config.yaml
n_layer: 10
d_model: 256
n_head: 8
n_kv_head: 8
head_dim: 32
d_mlp: 576
vocab_size: 1257
activation: "geglu"
norm: "layernorm"
norm_place: "peri"
norm_eps: 1e-05
positions: "rope"
rope_base: 7100.0
rope_fraction: 0.25
qk_norm: false
attn_scale: 0.177
bias: "none"
tie_embeddings: true
parallel_block: false
extras: ["capped logits"]
init: "uniform"
init_std_qkv: 0.0492
init_std_o: 0.011
init_std_up: 0.0492
init_std_down: 0.011
optimizer: "adamw"
lr: 0.00182
lr_mult_qkv: 0.4
lr_mult_up: 1.44
beta1: 0.9
beta2: 0.99
lr_head: 0.0084
grad_clip: 1.0
warmup_steps: 239
schedule: "wsd"
decay_fraction: 0.81
decay_shape: "sqrt"
final_lr_fraction: 0.0
batch_tokens: 65536
seq_len: 256
doc_mask: true
train_tokens: 360300000
steps: 5498
dataset: "wikipedia_en"
MLP neurons of a small language model. Each row is named by its layer, matrix (gate and up: input weights) and neuron, and shows model dimensions 144-207. Each number is 200 + 30 x the weight over its row's rms, rounded and kept within 0 to 999. A neuron's up and down rows have the sign that makes its largest values positive.
A block is one neuron, or neurons of one layer that tend to fire together. After each block is what it responds to, as a language model described it from the Wikipedia text at the highest values.

L4.gate2,285,159,232,236,179,207,173,158,170,138,169,170,209,195,157,166,216,242,213,158,172,233,214,253,233,184,190,216,227,169,167,196,201,165,167,174,155,138,241,137,221,211,276,173,179,183,218,234,165,216,185,236,187,158,212,175,255,181,209,220,251,208,175,236
L4.up2,224,173,184,250,226,155,202,222,189,208,261,175,195,167,209,275,198,224,192,229,211,235,194,179,191,224,172,215,188,147,124,224,212,167,220,187,172,141,256,215,213,177,211,178,186,206,212,201,231,150,184,200,206,235,242,219,169,234,229,137,197,252,190,183
L4.gate10,211,190,211,202,265,209,137,197,180,180,200,198,171,203,191,193,264,204,225,203,210,258,162,151,178,223,188,210,187,203,169,173,236,236,220,220,230,202,196,193,213,200,185,175,218,234,162,193,204,175,182,195,236,201,170,252,193,161,234,185,157,196,182,217
L4.up10,208,216,166,192,230,171,171,206,236,184,229,195,201,197,175,191,222,220,212,215,260,187,224,259,167,207,201,217,234,179,198,180,182,250,189,236,215,180,139,189,219,223,168,263,186,241,236,188,225,168,174,183,180,191,196,183,191,197,238,187,197,207,215,159
L4.gate51,257,207,196,228,229,162,204,157,189,240,229,231,222,205,190,160,230,210,171,208,171,180,196,263,170,236,115,169,186,219,174,123,225,156,210,171,205,147,253,177,236,143,204,178,179,253,205,201,203,281,192,220,192,188,233,206,160,219,203,224,186,177,214,162
L4.up51,217,205,164,128,188,203,200,190,137,220,227,163,174,183,172,209,186,214,203,209,212,242,185,197,212,218,194,157,168,170,190,151,209,174,214,224,239,229,192,185,235,164,182,165,176,208,169,173,232,196,216,219,212,189,234,189,179,236,216,241,249,201,225,221
L4.gate69,213,228,161,195,117,215,142,227,253,215,201,168,208,200,205,195,235,206,170,232,214,250,230,225,169,196,211,238,218,199,176,176,259,222,169,258,218,210,199,193,189,205,182,186,259,224,193,223,202,205,190,224,232,201,181,199,212,195,195,186,216,194,150,214
L4.up69,226,200,156,227,174,253,164,234,196,250,193,199,208,204,246,185,229,201,217,262,178,167,223,222,243,201,155,243,237,233,218,236,213,222,207,182,230,212,178,181,219,183,188,189,224,204,150,207,225,192,167,187,267,267,186,196,166,206,167,156,169,249,198,216
L4.gate118,204,156,210,188,255,248,246,253,157,223,177,197,116,160,209,165,192,187,200,247,168,185,204,197,177,178,213,229,225,240,179,200,192,197,200,201,240,176,237,223,157,194,204,218,178,176,173,214,232,167,202,206,208,176,203,176,207,228,208,252,206,175,207,181
L4.up118,214,166,153,194,190,182,223,170,191,175,128,187,176,253,233,199,255,181,159,243,230,186,245,200,137,166,232,223,205,158,163,218,195,244,171,197,219,216,179,183,220,216,209,174,232,173,172,227,212,159,159,113,168,244,180,176,189,182,208,185,215,182,187,232
L4.gate165,248,190,211,178,197,160,182,214,225,163,190,247,134,210,168,152,227,163,221,172,143,190,126,195,251,171,188,179,199,170,215,204,209,189,129,217,236,210,177,204,159,226,221,188,141,151,187,200,166,203,193,247,144,184,184,202,205,177,189,193,178,224,127,173
L4.up165,188,245,207,245,172,209,157,188,164,223,147,202,153,151,214,214,131,233,225,190,246,128,186,161,236,232,156,233,228,279,173,185,166,232,167,145,195,202,274,185,225,210,184,204,231,187,223,202,165,225,206,249,152,225,164,178,187,174,214,191,159,169,187,186
L4.gate184,196,195,222,192,151,194,216,235,192,172,222,220,232,206,151,212,226,172,150,141,215,252,156,205,226,202,226,243,231,173,137,230,198,213,211,151,154,142,185,187,234,252,237,206,171,174,175,195,208,206,195,226,147,154,209,234,240,206,239,169,238,202,176,205
L4.up184,211,189,237,221,158,198,208,188,151,175,128,160,233,208,241,224,194,207,154,211,215,201,242,239,160,203,231,162,143,167,201,174,217,160,178,237,157,166,216,170,178,188,150,249,206,154,176,235,211,199,204,211,211,214,178,190,210,231,201,186,163,188,226,248
L4.gate223,196,210,197,190,166,241,216,211,150,177,247,286,133,260,202,182,199,250,167,183,247,209,220,194,202,124,214,173,205,217,177,243,171,221,206,216,168,106,156,188,170,167,222,176,216,166,200,224,206,196,219,213,175,162,198,226,217,181,198,139,173,220,203,176
L4.up223,183,177,192,240,241,224,211,195,185,243,189,192,230,186,170,199,181,214,142,224,193,199,191,225,222,244,179,193,250,182,219,242,184,205,170,180,238,185,200,184,141,199,242,246,204,244,172,169,150,181,212,254,168,197,196,233,195,164,198,199,177,198,228,184
L4.gate298,216,192,204,200,220,202,225,206,215,220,213,206,145,194,213,207,213,242,199,177,185,189,211,274,207,194,184,168,195,181,263,153,203,183,220,217,251,193,197,120,259,224,194,230,196,202,197,223,154,289,179,179,161,194,161,187,247,165,132,191,234,206,208,176
L4.up298,200,168,171,185,163,202,221,170,182,167,179,173,199,177,176,210,187,237,207,195,188,239,208,240,261,203,219,261,209,185,193,164,266,193,171,172,192,220,191,211,186,181,165,218,193,147,159,205,201,230,201,198,244,211,199,199,231,191,126,207,173,207,193,181
L4.gate333,226,244,212,212,199,239,176,189,183,228,188,163,201,226,186,221,226,224,237,198,193,230,244,228,140,169,232,212,195,221,198,182,125,197,190,172,211,224,233,138,214,199,234,156,178,215,178,237,199,222,181,175,227,253,234,213,200,183,208,156,244,161,214,189
L4.up333,259,250,185,219,205,162,144,193,204,233,268,166,158,160,170,157,180,215,204,245,183,173,187,220,216,185,202,169,263,231,230,232,142,177,171,256,246,173,165,221,299,212,196,192,203,231,224,201,210,237,189,250,157,187,238,211,178,147,200,146,198,170,209,194
L4.gate344,238,186,234,151,183,213,154,253,173,226,175,172,173,186,200,209,202,143,219,194,222,179,264,204,176,175,201,179,244,247,116,220,174,212,218,223,216,210,204,152,209,241,195,220,151,244,217,242,233,174,173,209,194,204,158,144,210,189,187,197,169,139,202,238
L4.up344,239,184,155,216,167,202,180,197,235,216,252,187,216,169,180,195,187,207,195,159,243,217,162,198,203,180,119,180,244,209,188,204,199,176,190,189,213,214,279,151,216,237,207,202,168,185,159,200,201,261,216,203,224,157,184,206,216,167,222,256,183,218,184,179
L4.gate348,225,228,218,217,187,174,215,206,199,224,168,197,171,192,255,190,236,218,213,220,162,148,236,183,209,196,201,240,195,206,227,207,171,195,157,185,191,232,242,207,208,196,172,227,180,184,176,168,181,184,204,158,229,233,164,205,202,261,191,216,152,200,160,188
L4.up348,218,201,223,199,173,201,176,263,184,217,172,212,190,177,169,199,225,190,194,239,151,222,210,272,263,179,174,203,174,159,163,177,174,204,186,273,204,201,171,194,238,230,237,183,195,205,186,199,223,201,157,187,222,194,235,178,218,221,218,159,162,224,199,240
L4.gate397,175,195,256,216,171,195,228,211,192,220,210,227,168,171,245,268,233,214,187,172,209,209,184,220,214,164,242,185,147,236,109,190,215,208,170,158,178,220,230,210,223,233,183,196,191,198,189,188,198,207,252,213,227,129,169,176,194,181,208,177,188,163,199,221
L4.up397,220,206,222,251,151,187,167,165,203,151,171,236,203,185,185,184,204,165,205,134,227,192,205,209,211,235,150,191,181,216,204,216,201,200,169,180,159,153,155,177,167,265,223,183,151,193,177,240,238,166,184,181,199,249,159,187,141,220,211,184,198,198,187,197
L4.gate410,187,217,233,166,179,179,191,236,194,258,213,227,181,196,170,223,201,227,215,155,201,226,213,188,252,179,201,232,207,184,182,225,196,182,169,191,192,175,250,176,222,269,259,227,191,175,186,202,191,257,206,239,183,179,182,212,214,164,238,157,167,213,136,195
L4.up410,190,192,216,225,212,204,216,199,185,217,304,176,166,208,209,214,222,209,235,218,137,258,179,199,169,171,240,195,198,198,188,161,243,227,243,166,182,204,258,196,185,165,168,189,160,167,183,264,179,169,238,181,209,221,231,205,172,232,234,214,245,133,202,215
L4.gate492,261,151,214,132,207,213,166,244,171,177,220,218,287,216,157,180,235,249,228,198,176,178,240,231,199,256,221,208,247,208,189,210,209,204,185,196,184,182,219,255,265,205,211,175,221,164,198,173,201,248,189,181,165,193,212,201,182,205,305,184,196,184,147,172
L4.up492,221,214,179,209,221,231,179,154,197,257,188,197,170,144,145,217,226,179,211,144,214,212,271,212,249,164,203,249,206,212,185,219,225,206,158,231,186,249,267,201,164,194,211,203,208,203,217,196,217,195,165,206,187,245,167,201,193,163,197,170,189,203,134,170
L4.gate530,210,129,229,226,234,155,191,178,228,147,229,207,208,236,181,271,191,232,244,207,151,230,170,241,209,204,181,206,181,239,186,170,162,187,205,173,177,173,147,193,164,249,210,173,206,235,226,211,224,188,188,211,151,162,168,220,254,233,189,192,188,152,193,226
L4.up530,173,209,133,181,194,213,256,226,215,190,263,178,180,209,192,216,180,176,189,227,226,205,203,172,201,209,201,228,166,221,150,194,178,231,202,215,238,180,192,215,247,184,199,206,221,223,196,195,191,160,203,181,213,212,158,185,223,157,200,199,160,207,211,153
Pipe separators between cells in flattened wiki tables, strongest after a number in a run of statistics, e.g. 3 | 0 | 2 |.

L7.gate156,245,148,225,178,155,193,165,246,184,206,214,203,203,184,238,215,206,202,205,200,238,183,191,220,226,199,164,228,207,228,193,171,248,220,178,213,172,194,200,198,246,163,191,190,188,168,235,215,244,208,181,174,162,232,203,211,221,187,186,203,195,161,143,223
L7.up156,193,235,186,233,198,193,141,154,191,175,212,222,196,204,165,145,192,172,237,207,202,218,200,189,212,147,185,165,180,246,193,193,197,189,164,187,239,184,201,208,265,196,147,222,203,139,178,196,249,156,203,144,212,185,187,189,192,248,196,175,166,196,185,199
Separator punctuation (pipes, dashes, semicolons, commas) between entries in tables and lists, right before a new name or value, as in "| Toyota" or "2011 - O Brioche".

L3.gate177,282,159,179,199,239,223,129,189,169,220,246,199,229,203,156,181,228,227,231,206,212,211,177,213,230,188,195,191,235,199,162,230,177,209,208,147,191,179,273,169,229,218,204,219,147,201,220,195,211,278,176,190,160,216,204,264,160,147,184,199,187,239,186,177
L3.up177,231,214,208,193,190,231,197,219,222,183,200,214,163,145,144,224,162,149,192,182,235,249,238,230,200,214,194,194,189,210,189,193,179,225,201,225,165,201,225,207,192,228,208,137,179,212,232,168,204,160,172,235,187,207,243,185,196,204,220,228,210,217,140,261
L3.gate332,260,162,233,215,166,241,205,161,200,226,249,195,195,198,186,234,182,187,253,255,160,203,148,234,202,133,185,204,247,200,200,210,181,216,198,201,184,221,224,178,220,205,168,214,157,198,208,173,167,186,205,186,195,187,183,202,183,166,186,251,202,134,163,192
L3.up332,245,170,164,172,211,282,236,186,240,156,271,199,200,219,190,184,184,196,158,265,152,167,175,232,160,212,182,189,210,219,171,161,190,229,145,129,193,205,228,179,193,222,194,228,172,163,204,153,173,193,177,212,220,226,164,208,187,204,249,249,164,193,192,183
L3.gate470,226,233,169,215,184,219,218,214,208,179,190,169,216,162,188,221,210,177,205,245,193,137,200,273,222,196,207,178,219,203,185,190,182,265,180,234,131,207,198,195,238,200,217,152,196,161,190,161,250,151,199,227,187,223,204,155,241,193,203,170,259,244,203,200
L3.up470,193,245,187,170,229,162,197,174,200,143,186,264,222,263,131,168,181,185,194,220,201,188,201,206,117,271,185,191,228,253,188,220,149,203,203,173,198,189,284,218,208,159,194,158,174,156,162,197,198,167,173,132,231,188,177,164,219,173,162,195,227,181,173,163
L3.gate490,210,214,231,174,206,243,216,213,160,162,187,208,134,193,137,210,271,195,158,261,208,223,197,232,174,203,231,217,228,227,156,179,214,182,196,190,190,131,234,199,232,200,262,204,163,223,219,208,205,217,153,198,191,153,232,182,184,230,232,203,180,188,191,166
L3.up490,245,171,210,215,143,229,173,168,169,227,259,177,171,157,182,149,248,193,207,230,247,239,251,227,231,189,210,226,159,230,136,151,192,206,186,247,197,232,254,165,204,261,187,190,168,213,149,235,269,230,200,192,186,177,200,189,181,216,176,173,154,255,170,128
Pipe separators between cells of flattened Wikipedia tables (sports statistics, election results, discographies), especially after empty cells or numbers, plus semicolons in list-like rows.

L3.gate57,205,179,232,158,238,241,186,206,220,266,185,220,146,220,208,203,203,207,234,243,154,165,192,222,168,179,242,247,214,171,181,228,210,195,148,218,240,217,269,147,189,192,212,203,170,203,201,195,192,194,218,191,186,165,180,220,219,195,180,190,242,183,190,211
L3.up57,268,245,208,173,195,220,210,180,138,191,210,247,183,217,248,178,194,192,168,202,164,226,254,217,125,196,183,152,209,185,229,235,148,223,156,227,200,169,234,145,200,188,208,182,219,223,189,187,232,216,145,207,217,207,254,226,163,204,204,191,203,191,142,219
L3.gate322,262,129,188,165,198,193,171,265,213,187,236,225,236,219,158,176,202,261,202,194,279,189,158,186,175,224,192,207,160,218,189,215,204,174,222,285,134,215,207,150,189,180,251,208,226,201,242,197,230,172,211,180,186,194,204,248,191,205,186,247,203,178,146,178
L3.up322,237,187,221,201,229,181,242,180,179,213,159,257,209,147,270,183,193,234,220,200,216,201,218,227,257,240,169,218,156,246,182,224,165,180,210,190,205,165,229,208,184,167,256,237,163,181,229,185,203,207,194,169,190,199,243,186,161,196,197,160,239,144,169,179
L3.gate337,263,177,206,199,222,260,186,219,188,277,197,177,190,224,165,188,242,194,198,150,158,169,184,232,196,170,187,234,222,177,268,221,174,216,263,234,226,162,221,214,232,209,205,198,232,153,181,184,176,180,178,146,175,198,189,229,167,160,183,171,214,163,156,244
L3.up337,177,201,244,158,201,219,156,216,204,211,210,188,200,214,161,174,224,244,194,188,209,217,227,203,177,212,197,210,169,161,216,223,164,154,152,265,223,244,221,127,157,162,219,181,208,226,195,208,163,231,236,158,191,262,271,197,200,141,199,200,217,181,200,198
L3.gate434,238,174,197,184,186,174,235,236,224,236,201,151,200,202,176,157,193,187,207,253,155,184,220,206,265,226,227,239,220,214,149,178,204,179,195,200,136,165,246,148,207,243,274,158,198,180,194,199,204,207,212,225,191,219,228,178,169,168,194,176,188,192,221,179
L3.up434,222,195,202,195,177,172,279,151,179,205,182,158,161,173,240,197,148,183,212,232,199,197,214,159,198,258,256,211,153,244,180,217,239,202,151,201,232,171,219,223,207,199,221,191,197,197,230,198,184,159,228,165,183,186,236,226,210,186,220,149,165,176,188,205
The closing two-digit piece of a year split after its century prefix, such as the 90 in 1990, 15 in 2015, 9 in 1969, in dates and citations.

L4.gate60,221,190,214,206,238,167,212,168,216,213,224,203,184,197,155,174,168,196,178,232,176,242,206,223,229,185,198,160,169,172,245,185,221,234,246,224,201,204,188,218,147,178,248,206,250,196,261,193,243,180,183,184,218,186,174,211,163,219,183,195,155,186,167,248
L4.up60,270,222,204,234,230,174,173,199,155,250,201,195,168,193,227,180,247,167,230,177,209,196,229,188,184,194,188,204,217,228,199,202,212,202,129,294,188,207,217,176,185,191,204,205,203,193,227,182,209,155,155,115,194,244,212,200,232,214,152,185,229,198,219,197
L4.gate78,220,197,246,190,195,202,188,189,184,194,178,216,236,194,236,185,216,165,222,195,193,198,210,149,149,186,231,216,151,229,184,252,161,123,286,201,152,161,165,170,197,212,249,213,206,158,197,207,157,212,168,195,223,206,169,149,156,220,180,229,161,185,238,212
L4.up78,262,181,260,201,169,159,173,215,201,184,195,213,210,228,254,162,166,192,243,184,185,186,201,196,207,231,202,225,205,206,182,192,226,229,158,136,227,186,168,217,190,231,245,180,195,254,167,205,188,199,216,184,185,220,186,224,205,197,195,207,143,193,197,164
L4.gate167,233,176,182,197,183,173,142,248,210,143,200,176,245,251,184,239,255,150,183,197,140,180,194,196,172,178,163,210,155,234,154,208,190,189,201,201,165,214,189,135,251,169,205,212,206,214,159,222,195,231,207,240,223,217,201,170,192,234,220,198,197,201,200,222
L4.up167,161,196,187,183,120,216,190,194,252,151,208,166,196,246,216,192,163,189,164,209,181,186,187,171,216,158,236,199,169,252,166,193,218,211,238,213,236,172,249,177,165,185,187,213,235,193,208,228,158,169,214,207,205,237,196,180,218,214,244,211,148,174,194,207
L4.gate183,222,192,195,191,156,248,212,236,232,215,169,198,181,203,204,256,199,251,138,172,150,195,156,153,184,187,262,196,156,195,173,191,195,218,237,224,149,147,140,214,237,189,206,188,246,199,184,230,242,149,150,203,274,224,197,223,188,118,222,203,191,179,220,202
L4.up183,213,170,200,196,196,218,157,159,184,177,207,214,236,194,160,180,199,222,145,181,188,170,188,207,180,212,188,172,213,206,153,188,177,176,206,193,198,186,244,156,219,209,188,142,212,262,200,160,184,171,255,182,218,264,184,130,192,198,223,176,208,225,235,192
L4.gate195,215,175,212,192,175,170,193,185,183,218,237,201,205,217,190,181,212,196,183,164,168,181,251,278,227,183,211,187,150,210,224,188,165,170,208,190,197,219,220,167,194,228,188,246,184,195,193,248,204,226,227,231,215,204,216,249,188,206,226,203,174,185,208,173
L4.up195,221,200,214,211,190,244,225,158,155,243,149,191,231,204,198,215,158,199,212,196,255,180,223,207,128,187,204,219,205,254,152,258,167,200,226,214,165,200,280,202,174,198,170,238,190,170,207,165,191,243,190,186,221,199,162,183,197,198,200,211,160,179,203,157
L4.gate209,205,230,189,219,182,194,162,171,229,211,160,176,197,220,204,157,263,202,208,204,207,161,279,176,169,179,258,186,205,216,160,188,237,160,196,195,202,181,204,170,223,205,193,153,162,250,243,188,202,218,149,157,171,189,157,196,143,193,218,188,224,166,198,226
L4.up209,193,193,136,158,196,245,214,217,200,177,170,200,189,224,218,237,227,216,228,175,201,200,226,179,199,170,215,227,195,243,169,127,255,223,231,221,193,186,186,233,194,194,191,168,174,169,198,177,203,164,205,148,196,208,229,152,200,223,185,232,201,187,152,147
L4.gate215,249,226,184,181,171,189,172,190,225,221,175,175,211,178,205,219,199,211,198,149,186,209,174,183,176,247,180,215,221,207,191,174,212,206,237,193,204,156,262,149,256,162,222,178,168,196,183,191,199,210,195,215,221,177,212,182,146,159,211,128,177,161,232,246
L4.up215,234,190,195,216,167,164,231,176,200,184,169,257,254,151,197,183,176,225,152,162,189,186,147,179,181,202,212,234,174,228,211,208,191,190,161,240,155,207,229,179,255,218,188,186,201,172,224,214,204,249,192,223,178,169,172,228,176,179,161,208,164,188,215,232
L4.gate218,293,182,230,218,199,198,157,200,228,243,146,209,255,200,184,151,171,180,157,168,155,157,157,223,219,202,220,191,192,165,214,194,204,197,196,205,167,195,233,152,213,149,208,180,210,198,185,202,188,195,209,169,184,230,237,140,148,212,154,175,165,159,234,187
L4.up218,221,167,213,175,140,176,193,192,175,166,233,173,253,216,182,190,234,165,200,231,193,200,200,183,186,227,169,194,181,240,199,167,231,156,256,248,243,218,196,168,241,187,187,224,207,158,235,189,221,193,233,248,185,162,248,241,174,199,110,174,205,181,220,181
L4.gate256,228,185,169,162,256,167,192,240,240,255,194,221,185,190,209,211,168,179,138,247,230,168,199,215,154,199,186,156,217,181,172,248,202,212,196,227,199,193,226,192,202,207,209,153,201,209,169,200,181,193,201,213,224,198,172,180,261,193,176,154,214,212,160,208
L4.up256,273,185,227,217,191,204,247,168,177,174,176,174,195,189,242,234,195,205,189,170,131,233,159,168,246,190,231,220,177,166,188,225,252,209,247,168,244,193,259,178,178,157,230,186,203,213,157,205,148,197,186,196,200,212,252,225,229,205,174,185,153,160,166,205
L4.gate289,248,193,162,226,224,219,215,161,173,246,154,191,160,175,231,173,176,247,227,190,193,176,206,260,220,187,178,148,166,226,206,218,218,196,199,215,244,192,175,197,204,216,221,154,218,215,216,231,214,173,198,193,176,198,150,208,232,218,179,173,173,141,183,210
L4.up289,254,226,168,237,200,212,181,202,137,214,159,236,160,180,190,153,171,173,208,266,178,176,200,169,188,203,202,212,192,232,215,186,219,234,187,196,161,199,163,204,164,118,209,196,153,205,164,235,234,207,179,203,133,171,197,169,194,185,201,213,218,218,172,195
L4.gate295,239,138,262,155,169,213,202,204,188,204,179,238,184,219,182,155,228,169,147,182,200,226,239,191,154,205,224,187,178,166,186,175,221,199,246,211,179,183,232,210,218,216,212,196,177,195,161,150,197,197,224,226,229,212,155,220,236,181,150,232,183,181,196,267
L4.up295,197,233,204,184,220,173,210,149,169,250,200,171,185,231,189,232,240,205,152,242,219,225,208,219,195,212,193,180,235,242,237,173,232,182,236,237,194,203,170,218,202,192,212,183,185,205,217,195,192,153,185,153,201,270,165,203,234,160,162,197,157,188,197,195
L4.gate317,242,160,183,200,147,142,176,171,143,177,189,185,238,248,185,142,184,202,231,256,216,171,214,226,179,191,273,205,201,201,235,166,169,134,231,220,184,214,189,178,190,166,214,192,182,225,252,188,238,217,171,279,193,207,120,232,174,218,211,206,177,200,211,216
L4.up317,244,258,203,240,209,170,163,139,226,230,144,186,174,213,205,208,183,184,184,177,205,199,193,277,155,192,197,166,175,266,216,221,198,206,147,255,186,203,208,198,186,190,164,238,154,202,206,195,190,200,214,175,209,214,204,193,178,235,211,204,172,200,201,251
L4.gate418,201,135,215,232,204,203,220,261,212,220,171,203,253,204,186,208,178,229,180,196,212,219,249,200,241,184,263,218,157,186,202,189,246,208,246,226,189,204,228,200,248,217,242,148,166,207,203,205,161,158,145,218,183,198,230,187,247,208,209,195,249,159,201,216
L4.up418,189,158,188,194,164,209,238,161,250,196,202,231,230,204,166,201,212,157,200,157,216,153,254,186,176,183,222,235,190,193,228,171,201,233,203,248,187,182,258,259,257,208,214,176,143,202,223,208,226,195,231,200,198,181,244,211,209,236,109,158,177,198,201,207
L4.gate475,248,193,199,177,217,180,216,224,174,196,223,181,166,191,177,164,192,236,147,191,188,193,145,178,233,196,195,220,234,193,167,211,189,214,177,187,210,243,235,218,225,256,243,178,169,174,215,190,208,241,193,209,191,146,174,181,181,188,192,189,190,186,199,236
L4.up475,184,180,138,216,235,208,203,163,198,221,254,239,244,199,180,207,235,187,156,203,204,245,189,219,207,219,148,253,200,160,205,215,192,183,219,200,204,188,241,230,207,234,159,191,165,243,220,164,196,199,215,134,169,147,191,188,203,182,195,166,192,153,205,223
L4.gate506,151,172,223,208,191,152,191,243,211,218,180,180,155,244,197,184,213,263,144,212,193,175,174,189,188,197,136,189,201,242,174,180,169,164,190,234,146,192,230,154,216,210,263,188,160,184,225,202,171,191,224,224,161,223,222,217,169,204,174,163,227,144,199,223
L4.up506,156,177,197,208,189,188,245,173,173,249,167,222,218,154,261,182,178,174,187,199,225,141,183,224,218,244,153,228,166,221,200,217,218,166,154,260,165,226,215,134,163,194,208,206,213,194,189,197,214,162,269,143,189,222,161,174,146,205,193,191,212,181,248,174
L4.gate570,186,184,241,179,195,207,158,231,232,158,164,169,204,204,171,191,186,200,209,204,187,192,225,198,209,211,183,234,239,241,171,200,183,183,209,168,185,184,171,183,190,237,229,211,258,173,215,264,203,183,158,190,214,219,124,192,228,215,235,193,190,159,197,239
L4.up570,208,215,227,199,156,214,204,209,183,186,161,226,225,173,198,211,184,209,148,174,229,195,217,225,147,234,100,182,198,214,177,225,249,175,182,243,157,193,138,135,226,227,194,204,204,185,214,226,167,159,171,238,178,194,166,203,198,202,152,162,222,229,265,195
The second half of a split year after "19" or "20" (44, 95, 6) and the en dash after a full year in ranges like 1895–1971, 2022–23.

L7.gate449,179,179,193,129,181,169,208,212,193,264,187,196,160,214,240,210,199,228,175,247,215,203,175,186,191,201,176,208,187,244,190,202,178,149,221,235,243,152,234,198,154,209,157,181,256,224,173,182,197,247,192,188,223,222,219,214,221,201,163,250,195,194,179,224
L7.up449,250,198,243,226,196,169,233,163,230,221,183,177,188,235,236,200,161,154,191,174,224,163,187,223,176,214,259,194,179,269,202,217,180,168,173,195,235,221,181,186,169,180,188,201,207,151,198,209,226,221,205,172,212,198,213,200,169,196,203,249,209,212,258,199
The last digit pieces of four-digit years after a century prefix like 19, 20 or 18 (25 in 1925, 50s in 1950s, 8 in 1968), plus some numbers in tables and ranges.